MLP neurons of a small language model. Each row is named by its layer, matrix (up: input weights; down: output weights) and neuron, and shows model dimensions 149-297. Each number is 128 + 32 x the weight over its row's rms, rounded and kept within 0 to 255. Numbers have three digits each.
A block is one neuron, or neurons of one layer that tend to fire together. After each block is what it responds to, as a language model described it from the Wikipedia text at the highest values.

L11.up104:114152103159115141091108127180062163161132164124171142140135156126116108190145076129148113115120144154187158165142167130111128130144120118129234110092153164056139122157164178101090139153114127128124135088169128094107182159171141201157134138118151175141107133114151104090098096152101138089120145057133140079099096106132210157091148153107160122126101049126125149142123164107116133114171099109096114146168107112161157130152069118158119147146092150112
L11.down104:120139059196116081153134147163128157163138081072174141113137124138145155135140136131179135184173066175076098077150140126106120144161165150087138092134144125125146147127151169147152159084151104124165116141136156135141140097155111135156156110139133091107163150149129161065131119111166143150132125166163086134173131216168127109071157151131128094023147074063075135109120166159100094123133112095162093195168071171118130155114106101153161119168135086174
L11.up240:137088102147112063068057158153134231094092050132189124163116144221127134163152110165138163130193183151084119100162155154086091104157107100130178126118132127103159148148058142062131150109145138185150089110139126124093133135110133137086091089113126175180175109096131151129123141110107119174174086107164127120076140089070177153075112166129137089141127105112207169139137176112148118133130159144094141132112125129156098094129097145148072101179182133115
L11.down240:141056107109070191026102083123160106077149137114150110115124111142077107170121117142142143128097058188114097116153099155097155099105141191136128173082177119134126157119113195124136154086147101179120129150133085124079127113123128160144118145058173128125130078122173086094125109215161104108114162095148148125133161117115102075164137074135145135138129130123095185069083148128097171083137129093118171144154106117119065129156160116141196130104158121138
L11.up803:074101137111129159202127143171148173032125163104133063125105148185092081170151104176183140070119156120124110137136166063106112136176154129156101116138166181145101132130154145084155094170191112202131171105132156136080124098158112159115146126127112156136138167123132147080133083156114169122119099155123132121133119127126166151140142108073128114115149167136159084140115176104162101129173148150055071133123092131120111043073151145098089105163167105091
L11.down803:124103148176106149178147112158163173065153191142185086067125173157136068164176116139122225078122164207102132099204124145116100139099140141160106103085153155102059151198179159114106071146165104175093188115115087113117137089113106127066190148170187120117132205102132094138097087154116122137114102148136103126097166151167167067078144125079127095146095140084148171131076195114186106122119103149106132105086123115135111071102095150109132098070185083091
L11.up1081:116152103188122063176087105200136133149088176052185097164154113123103097139172111157153117132103112151153124125156082141149164190164115088079193113114147108146123107157075113127098128169087138158145138161106116163135159161129068119113131125135136146135073186126078131116158123139125107160114167119114142180093059146130160148107126127043139103062137090121149165095078171131124184139149088092082065117105123084127109108127109231088076145147165137138
L11.down1081:106108162143092146130189103150143174111128133117130132102123136165118119161191153109125205124110097161093126189105145168117110130112149193137161123110164163121063113157096134151113087082100200173157129143063143098142145095163132109149159166178072088103105152112137129113176141135093222061138130122090120138160158148183139123061130138101118222103135143068139116151158136169135100126121140181068140193130090103173141151111124140173147092139125115133
Responds to: Predicate verb after subject

L2.up522:146169142134098158091089099141097066132159082121102157119126185076121160145116133103060139115167088131172136168172135150118113148150077138083117135129191145099136132088063125153167068100148132096121096112096145117119112168090136170119178096118139127162111094123139176125083146138160130163071144165122103156179143127143173198171197150080087090142072185199105148172075112140159097072167137145137152106133132145145087125124128092139143121113085153148
L2.down522:151126119188113177170113095115139068109183077123124140144182185097171199092146088129083136109109142100160149175145124099161156126118106114109125133206146121109139135079079133135125116076146126123142141113139119142133202130113104120112151138163136149128067088110127225145099108142134143096129189185174109219179120119156106140145099136078064129129123131114132113123153191108131107056170085099107188135074144111125121113100101100178128124143145118146
L2.up849:160125120093112132112087126116131124082166136113102150165130129122153143101070122163118116076171171138165181143164126180188136166140102119012142121149109082168176161089107161131147106167134165061108157085094149142091096160121081101162110096171140140165121058111121103132133097174145127154103163112114136139133097143159169173065169076175115125140160140096104114151103173128175098054099126114129089166140127151085119113114155160144120111221106141071
L2.down849:166107128080087123141106161101104086106119138123126141169198117103140119103036120188076143105162170117170146148132134186162173114137052154031110114126104049136194144058126158136126121148130138089149136094101158146088145151138083118150078126148162132126115079109102132157125106111094090129145159140127121143151142145153139159076146120158135108152142096095139118147087162141193108105131145098111094176121126141059125128105117133160107129235152171068
L2.up1054:156139047128148118109112057102114127168160176170125122133111153099141110153107139112079085117149083071136088140113115103127144170107176162086184087059072177113110166103113143121110107161067169116130175081135152076089132106096107108111124143192150128076132111161179077133109134138146150107125133114086152145151119149080132089092161121131132126139094160161138145120114086200157164135138120153078140145169188166184164139114137118154120150104138120163
L2.down1054:138106153132140133158095098059149117150169164124068129115113165156116173145159084122021119118146107115115072115126075084115117135162169192060086097119124143125131138091155162117104133154139178129151168062106125127124158105080177112097122153163204137101099143122180088114140098161148115167084161134122132098155164179129165147091141127145176128156181110143115110082128122106139097106167132104174111117172131163129130123142127112154109136135117131166
L2.up1267:128179164131133132139100123099111174108138118101087114134094098181094173093154132125182153152126134086149168167205112129132135119150210098163117105172118112128101120081097123119138151117099153075099110093122116116137117120133106145131122094103167147188151057137090164213098104124158163140117084169084055157168076116108108159157149120138114138089103109196100088099137172112180066114114107133142159091119111120092162130187142172097158146115097140099
L2.down1267:121159165157124118168131119053119117105119144080115119139082117120143150092162049144083132173156164108167166170183125119128126097133138124146110138141151129130151109112106168099135132089132099124149114124112062108127147109163168154095125106079189135171116057154109126127091122128159136117159092140095082171152068091117127130134122104126119171085094036168129108122150140140102129153096105105130176103128148143070176131153132150114100120130146154124
Responds to: Opening syllable fragments

L11.up926:102146100128156127120119186103194184102063148187145115134128167131115151127063132090092085130118126113159120139159115091146176101139164059137121069151137130163145132118177085111103109133113143086095179141097120143121153145146172142123147122050179125150151072162086112166142181127112073092147177134125123120182075133136123111123125096130110150129112137062115169166150184169151138108130163136177120100135118155091127176114161172156138123159079093139
L11.down926:120151118175149102073172143155098126122074124107133156117183118102090088121095140139112016158123084134148116144111101088155126148169149135148098178164129129147191117165120146168132107141120139143170124154114110177167069085114087102188099149095166123176142109169140133125162167079126140139189152143154123161103087082088123116120065132159139155177116178128085171193087130119124112124116132127108179126108138152168155158142149108178168132134103171140
L11.up1241:177166116103125105122139160120107120116104152110142129140074105129146054085129143140187151136101122072188103123186132080133152174114093052158150142208122142141151138135118099171162161173099092087167147125086142152169142173178128153082135118094126137144204134164124120111148142096109114127137127132151125085148062114159122119104120088116078161095059148111176101132140140136143118096097126111137124101159122179128145155139080127122093152175187098132
L11.down1241:119079136141147059173154128140127119159154107065107132107084054141137072122099042159090173181104161129174143092083146092145090164103123104139087179175156082144125104130097147125095141130171165113144132124073113189139121174167099126185104136102127164102123193167088122171135165116108166143143102192118097096123064142109183145174178104134111076104075136119096077100127122159158127219152143150120116168102148128151107179155129127132068142160184082081
L11.up1321:121110135060114134148153142166134153144101146184073131126111108134113137155086098105142170129063133147136107163132157072163117172114094092107148108194109144126126162083108140150165110145098104044062118156168216156124090125167172148092078124101185188118095141221106106112115139133105172154160157113150121129107090131115152113147128133145077132118112152120129112114087186109107159084126153039157141115170134219116081162114131183178125125166097123130
L11.down1321:129160108168124183144103142115136112191120081143167175120127118107101130135135179153151102150134122073168096116121091129164127132140115121072153170128089099122128122110072132053148098175159108127108068173088171159140076120106175118123120115118028138172153118147172131117194107138055117134168065109143162163141183096099137124145154174136170142170120133161119132231158119164112155166138142173145148155098155119115144156142179102136136127132088173128
L11.up1379:163131094153138119178064169100174115169175109120162115067137124131095155094096112100111110116184094130181082136101055136119152098122146103109119090077149096117178142096159098173042112119128107069143109059122095162161188093119119086162123149082083125163099137102133086143112189131193161132131150137126118162153111145112095135118106138100113122104085185127043170131123176164137183083110122111109174133161168157126133171149163167155179086195120146118
L11.down1379:103170145164093099167149122170141087127115118068082089141119175148135115121159124173138134088132093025149153177152101103099175123141117147105185176122164115161103196149139133138164119163157139135074103150139121197131139181084057103143133139111183124119145049132136107099137104148100105144115175129088101097143142134152135116144106099119127110098119167117128163106062133084133110166134129071106095119120139115112104073100161086132132093152107097148
Responds to: Modifier-like first word pieces

L2.up425:090176188113092059170168116125121156152113083151153080179162169178123152171152148104078152137136137157132142083159139113099109117135126143070147134129108129167190168117068146128084158164094153163112109105142123130145102099142125173152183167092186118114112141106110140067129137092106139158095137128163188108090178177152163170137109163098118148118121057178128136110075194138153117119114079121068127119129083137137125136092160161122117080105082154112
L2.down425:070165147088144102147146109124111172121158138141173099165152116180185136138137174094124195142133144165137113106151152141176102097137097129123107131160076120130164168132105140147118141186130117144089123100206101159138092122132158182181161145109159108119135138107113141045108152132108184139101116164181144104075205176140144148137131146100126173103145103172109155123097207132155103127116151106064137122127109141105092111135144125150156127087130151125
L2.up723:092078131124157137113106118099123104133127104170143118149095120079157155142068121111103094148084159134164141106104163135177131141187078146128162125087133127132072066087103135066140123177147135151154131100171145127103074125191173068101157142077183104090087129189160109085116155168177147123099176114120125109186105115104182117166159135133162121107088147102116120144129096158161124126149154161085172146158118173152185066103104114125131103143210121128
L2.down723:176105165102091082160095114116176148147149099120120163148113129119137105178192103117131124087148161140117128067129164106153154100137126136115133117132075166147129127141120157134179124196095093101076129098099114143210177094136162080142196112164107122120129080112168111135180175135133134127122153134105152105132077077122072131158154089122097082143155153127152131134124124117088173130131044171124099170064079145143141052124161146189154115061164120153
L2.up732:120063151152155143129115127140104136077098138149086148138111100133134142092086203142137169119122141179117162106094137171098108134104122143078192127160117171111120078041124164086109037102102069115174135127076109139154102090123086090168058148109122202143106099117119174168130094070160191179145088128111180108148088076108097102074168170159135105088162212227166114078116109053170152130123091189151167136106165120169152096146140114127116139133101122115
L2.down732:157092074189103212248114109124147064153141136096101163097092175129120118065091076182074145148124183097116136072157116147172137116179106113115162109130071155136147104025140205115163088139178087113113148150115106132154146103152075146164091125098126152092108161113112137108094072092167159134088127151141152150155110104119101153072168121113168147090175136237190140059159145091133137114117107124099202121162136132131168147102085041155094162113107133095
L2.up923:160111101138143132113107126125161138160138229134087152157088097100115100124153173138163132128118099076084165180111149117161110150151081092113224114052194118138140141146123124097130091090126099112118160156088088165066171118084129145151149114049207153183134126123115129158117142161145126160135118076094112125152078083084187146120140066174062161098148113162102142144161094100152128164127135061147121149151195117143104127159092119075144163152147166111
L2.down923:134082078130158110163118117103161093109121157143104168155163084152147134155110108150164137125109108107071125165165126125128116105086109147054200150116138091082104160155130151107110095123130150152143126183092085113129113061106188083127144111053194125102123109116131113114111150165101167079144136116102078126110144096078160140114159077167123145150099115190117142056158111103119117133118170068142096130167187115128143105142125137107140134090176117138
Responds to: Months, "between", list-name starts

L14.up213:134113080152080145068164181130100139158169111162101184106122113160146062209099164117077126154130114103099140129095143153120126137160083112090167129099132093148111081103079120053118104141132159089113087136130128185077107119101137112113158146178133145155148224081128117112163125102142093178136123082179111091115115108107113159117101121141119142156203089148151075102108198111110171096132103182109122125172127175106137157139102202140145118154213064167
L14.down213:165151120144111146180114091152103109110119139147152161094090151132117100146109099094126146155121119080093153128099137163090149100142144097131143210174164121083072084132082112104098144153139101134126124133196083112109063122130175061135116143128099111186128156098129188127132107144169132137139087087122112092179133128141100163142105071100104106120135156174130133097128133172124157171141092161084137157105135153090113156116113102136126130127166077148
Responds to: Predictable continuations and table rows

L2.up242:205125150134164135167104133097174133052139090118098050148112123196152141206079118145102121060109141138188146093094165145095093107119169110117131155122150136101118156181175147188127087177084082166079163121131143133154111143166104123133143081105138163114077144184091127120170100147169125131122080161125188101164118141064140096139184157155120109119158157120099088118147166146107200133088127107164081115065067156154125098122100138091190134147077112173
L2.down242:103148128145119170135130152162146175178114158129139154127167158087150109110160094061127114073152108183157059130125038121112100074115116201096098104133109162134150143133135143144137171111104131185186138180103113109105082159123145127088186042155136171078205141087159078080132156100099161095170150127153157148079132093131131118161093170085142161155092053130139118122155117072065126115139144119101068122130133158191131110134106119210113140161104157146
L2.up1436:177184175133146092098079133153130160099085174141072129119071127197145114168148100123100126156106095152158127116071126108097182123150153114155153107127183113141095194105133158132116144147116130129101147139077094121183108143143112108128167152104135130161108151196129075118114143174150111169102145123172111166148113144048111114053143105108114103140157156135126095152120175106159085134142091137173136101119130186131054107106140134083184131170153106166
L2.down1436:104109112123156153179108178195143155043119130045151083103088159148140108152129109108142091114117125234118138145075097114129119104126133169195113154141192131148096121165088149158126145128146164100107131161060184098104085116162124094144181114112171110107112147127157115121083137175103136155132167174142114190130153188158154139058151172111164128184111101112114108130112179139130107085118108153108130111140161112125088106154145113075126152091147136200
L2.up1535:166150125177116127120171066130114166149085134184097113172061113140147090099142108095122117094112128137138153110113103085121072129154102071100068169132126122143117075124135161116091058117138117082095103170160110191146124156112103156134103148043103132192136105187168103087158143127146137181090134111157157106116099091141158048130113145136150088206181067079101103214177190141117084114114121095129088140151162123098131058127086204136180140206138131135
L2.down1535:160095087095145136193180167168112106143106103156168132118087121140097118161107048081148141159131129076105099119075119158155073114141111095154117138138123145137124038122096179127148131135129110095129109155126034178111148185087148133119118128131138138127084112186131132111169135131114113129158130174153135109132114078090153114124169141154151142233172113095135112164168157104151094152098138104116129138174141143159139072209115121148144140167146101147
L2.up1712:162114144217148170098098153166181113058115138121091180108083145173139125167126094189150153038162134161096126139148120119132169119138109127144104122133143129090112181100131176121132124205151100100079154148121156103114028161160159118048220129123130183147098172129180087124113059124140111144101089150119119179128133127101125115136079193077139111190130111125136126159141152115149110158172159093127152124102104178114140107118139143082155133164154074129
L2.down1712:152104138218135171151102167194203136082128152146090152135097178149135098159127114156163133067158128162080134166090105112131142110111138188133127142170167150106113147093108164144129149224107098135084131165127136106095000124125152131051176121125101188126091183146155099102166082115135119133133081138132180181117117144120123116101132197071163107213110131106162159189126164146129131170147174091106116092129133165128093081179081144112143121159139156158
Responds to: Verb participles and past forms

L14.up709:058087154105104106119175118149132133130119086145112129127167131146170086138085161140066143178117118113109046150153114125097173123111112081147127068118184126080164138102108137132122155131125060070107126125126090118124104130068100146139185119095118136144132164136126079100148120104149170120090151133186110106131153114140114120134045134075167158067190203106096095146090091162133143123078027135123168147139078166120084105130095143184165131164107131134
L14.down709:120102094149137113118137096129111172166097118169075140098118123117119126139114114088112101131140163212143131099115093150158155128165078154124154143137126170116132127149174077080135090163074000114103125121131116105161127156088137115073082143117133149100137138139163134102051175120092098168131173030159104123115133102149103177148105158096183062091121097112141105132105124185138151135100090130137124122152129082107180179166181128129101164134147112157
Responds to: Preposition "in" (time/place)

L14.up1207:145090104146008098188191111147092180127092157107150092134141113128125119178098195119160165134166094112075153134183106154110184143127148127130134091081107149095104136109095130143146116165099079177118134127126149102098130142074120083040165155182115138154128120113188123070170097122081137136123126147147109078152122068168125157116096124116103134188091145120181107122152173174168152145155111131115164147099165120158095120146124127112104108129115060098
L14.down1207:164235142116102204075133128140114142121140106126193148179107156131150116103088130117122046111098121179171142067195131131109123144108111145149141162124200143107121134113115136114126103119179124156153086097134138171125134137069160183095155160064132112126128105147132097140138145129124126112148145107043126099151203122096142120191143035181091106080144099154128185128096092126105100082111128135143084104135154151103089101115095178128163142155159131150
Responds to: Verb awaiting object

L11.up315:179127089123128170080096180155149118123108189107088097112170110118137137115106170127131168143170106175135209112091030095101117147097124123137145141144127100085206086119134086077084148108133145067133173107084163069145119109093125115155047156165125150097110159130080084113153142143109159125159137123088100103146136118128148157158121111148181111181104078104164185193119115155183123162069145171080156164145149103102081147158118089141177128148155123141
L11.down315:153052123136113096125192116182078143138094159141094194167132190139144117118127060134083191145155153105112100088194138152111152102161104146095098158157128123096125101103128190105104105137118072149143141080129121141125184085130180079124123133178088168085137157103101142060114186113102148118152109191136125067151137122127108126135145124155150164168121102138100043114107180113075096106209119158151134152178162119114157151146128133119156105157152126085
L11.up884:154180121118084149119142184133102095083113121172144104171101124152069084153126192140100122114120163105125160133147117120106181106135111100113081120056212076110150132094140163103097096109078124171139084084161158114126169056149129048129055107120129128144107131158171114147134155082115094115105144104140050171119133094104135106050112092118109164151108156093155166119074086172127101084119116176093110125134074111108090094103111136133147135158176088078
L11.down884:121124115106118083170188110107123164129129104104163117126145101153072152106166081159120162162096083156166187133144154097156141081123128081128112064111128197170132138104115135163159102100138080128140170139153065147107166116199117089171063143121065156153113195157134122126124183166155113079100160141128068023146168146081119166157153168125142086154127055156126116096103157134150133123139159111068078119125098085153156123155195178176121174134052097088
L11.up923:084148115178138087088130153127098133084147110164125107167128107134132118176159098195171145154158156108095170114138170110153146167119122174114184169118160120092159114157067175073129175131052152173054129118118089118145175156075147173145148137123156099159122178094155114099109172124170124170161052096131152133064119172067099117090053184157107094139135115079083135150132093068107117049112144105154151110090081076127149159118082103071072144154156147102
L11.down923:143100167130126085173164129170097148154126104141118139094134179148124162117156168193092117113146100185121095142121158136142103154172074123109131131162109152119135146139145164155133136158153167158195192136138180145192116177166111076136053152144125158147116125114146107119151108132111144141129125132189170118153108134102055157115143151126134115134130106110075180065128176145134104113165122104057120077136113076123137105146097153152049101155123153115
L11.up1165:163156153114131122047144106155170114128111145175144115089105116129106143137096154202096168085093111116095110127173090175102123170149124126129131103142144094155143174144090179142123157059125098161154159086114133111096173123068118120154096187163133082120121186074139128161149094163130096116108163145083099096108179117117141159160153165170115178152171082048115122104065144065121089142154111127156142103139134106076161129173102126184195085191110137166
L11.down1165:125152133137117141157103182076083121128102102141116095136133161193116168136147136063085160107079124123096140149107115163142166106152098156136132182066120157133161086192125128135096117106095123124126137107144090151125197140169160129127140113073125176124077136160167095080139111128115111143163126152121087087172151069131107141123111080088169099202160109147157147142097141142117129114116162161115112109153137115085168189095153143077139134071116173061
Responds to: Mid-word name fragments

L2.up736:129156143143157104114162091120159139078122099152147145210051091152105129092166103109119129168152084112133165151127143140146078113127082130083103141087105199112142062199092096161126120187123145142175096116131128147085070174147169147170060140131087145126174131180146163075097066092130179143178083150099164063188122087101114092110117174156036122144101188093135101138149165138174066164131137143122111119179112110127107130078116147197175123119104096210
L2.down736:074099134117154069153160160102141152050115116144148127189056098171073108099142091070158097167164073073135116105151132142121095127142103150091112154078125208179126128212118110105132166157108120136155109112135103156092115153146144140198086136111123142124130175190158148069135096125122142151170126138135144067146096127081100089104127156147088109142116149155143117150141160078199067172090145154149126152202124112168113106108109140192164125151154161216
L2.up843:136089101119098078125125094194153186080107140091144086160130115160125103172153075149163146125147181137130163099144148092159093151149079145075158089130105140154150165157192162118092095112106139139175185133151090095163146125139178083185125090122113147157129100161138142097141139192124104169113096151135069137114067135098151131132145109148188099110144175128159103145143157087190072175104110136128132082078078141156122046100146170105172142191156073174
L2.down843:139090106090109101164123154175167145085084131097127107118126127137118094136138103186137080091112156063102154111149101150104074139164105099163135132096113148173119143154134127103118119179112140122123114203152096117098082146146166111143139142133173129093158183198137134129152144130103111112138145174195109134114091116102163130124173098130127144105118143102164140135143182171141101218122117191141137102166105158183186129173108126134184144112138124157
L2.up1497:131102139165072106174144134195073168115145126150179097098127136093144115094138103133193115089114166135147142105105044164155172119112139129135103190098088175140146118138146188132083157118108118181136099154138086142127179090117106119143105148139158105158164151138105104180108153163121110109143099126124130132096127121152183087124082043100118141112142125155165107114092161101155133104092125201154129112079125161153156096090114113127171121140116098140
L2.down1497:117058133190086167214167138197131166085123129099182080111149139098142134089130091172153017054117153120126114073124109110139109082066126154114106123122095188186127157126108143107120099130088152179132082171096132130112153116100137090103173135155145138114169169120137099187112138106116128069100115087127135121122136124155125136142109093088115110151097136124124122106146141094060147159096109133113102154104090138142210113089123128154121132161125148142
L2.up1582:126156144081118065120153075163055164161104099157123126156121138139143142149088124102071097129104114123168183098079159124096082086136151096114166095126171073196108058142167158126114107053088119136169133132104122139173162166127097090206128123131116130186086078159068102086124197179073162170120171122144097128123055121110085120054195134147187120128172155135148142127154137119114112136086137141178137137114126155134122095112126173150167112135171146143
L2.down1582:101128118036172141188144098178146148074116136162174094132113142157095126148114125154111105096066132186139159079104141155133109063105112175161108099130130155154140124168170164109124103068104154174143137153133118119180108178169095060145193077139163118146056122111126125109141147134072165158137212157123059160140067133105071102110155164115211117109155119097163108126108208092108152094104146201144144121126100099139120104088102138113154136126129133136
Responds to: Transitive main verbs

L14.up20:148127110106107180091159105139150077102112112075146125111108152171153091076118141136021108108177102115129104129172089121077127114121130076141152146162151108107137113092173109127107115184080169130181114128098103105131142178136149109092161141108109127144106095200128139134121091133110127199147138203197162096122049070087124148134162104167151164074101145152162172100155163111135182128160180126144104098119138167145167082151138161145112109172151094074
L14.down20:100046133106105102087114116111162150151129130083163100124091096104116140079104135111078140144094141106145123079154135159106126143163140097102185163161163151170104109101106173142093150158125167108069185104135116168110114150112128128116165111126200117132117073139119131083132047112094088156125155182123181145128125097115134130107115124114151127144162128140082100118154174088092144144129125129095065121100149112118128035108147132130064115087129101130
Responds to: Word-start fragments mimicking words

L11.up60:041173055152154138115142073134187081154102088181132140125137157149124093139089073111083181182122133179140105110165155143132148142147158067165147094139152165120157136112166143136131117189110090167123129161111097126131130182166109121117096138075129153108111097181146121147109107121161140116122166103199118133111172128160149155140147126126154111124114079111076122114113080158135135095151101109136118132085121150115087113158152100162110130174166137063
L11.down60:112074138075082140076138106146129123091112121116179124119099176141059127145128123161094140138090158255086100156098107160142119165135091089106139143135109091175158106118122042123096191159106139139149146159095116128157090170107189122145120149168120130139059116173223095032105110141151159101121150143180124114144109108116094212160174210081212146173133106106113116160117149170090140112086112151089095065171116105131164142106169116128032124113163130064
L11.up664:177104110124124157152087126155112138122132117117136093132082136144206117116108140126128131117095119191089127158141073173118129154099133102139149130105155114126126150179147135080200152125094104128121137149118145193083185105131177134124158125089103132168109153142150166146148115142160169191119138151111140106146162145094098121192115109127109177147125136190126056137131138071117062136055107120155102055168142105117110138154152114100085108113085163056
L11.down664:125099140143125131131168094131135103140162168168099112085117146080143162106098128162134111135143106166119150154181131134162152142155142140110159154119093126087136093143104103144128126146127059156083077201115136132140110152100126096134150137072102176131159124191126163132150175095154143137133201126169098139127141130115121139127192165101185092102095140060121111133156091143198117136090124108103108101113128061127190170079152104120185092127171128182
L11.up804:078127142124111111138091125108171165125129083075096107103135137136178094083159168152070169183130122152157175132102174127136165039141076116134130081158111149112145177045104084115130164113084135126136153045134122144136179096114106200147107078129097124150154110074126099146173119144161160073121126183134126156132148172175112099117104110082177171156147149134110139099133110152156110118140115118138110112099107133200156109173153144183097124109126146111
L11.down804:135162148110115135156157127057142108145055119085096148142167149140145109118145110146109160112187174157069116125150131126060156118142071128073130088121160144138151180168083044083147136127116102170126138191098152084086126149152135153114112105149089094158104120088143189126142127066081150095114117155180084184071190132120131125112153102078112169169093107126102105119171153024126082126126081128114106119103152112095129039160111099165092102167117173057
L11.up817:169172098178138132178128075105144209106162165102081148095170114149147204108136102176106137127066157115082097130118067145102147178075165102166109119171121090131155095098061172102091149137054105098143117148127122125145132149077132183111141103110125058213116118178149126140149121113108119169086122145099126127111182165134151175186118114105122124178101130100146156158092103095174049136147103124124145076053109182165120109099105130119080150142107124182
L11.down817:120118122119121127169125129117122128157130211106103193136092089057150148119132135146169143167068136189139125160133132105079129110118134127148134149176139114133092093095135047149165143110113089131173158150145139092147116081155099164131103064079138170176214135142163147096156196110055120097144132141141075088122130140105168135137131137164188098108181125158103151135111119142158102130144082127150095101086056163135153142213203091089069140151097122168
Responds to: Preposition "in" after clauses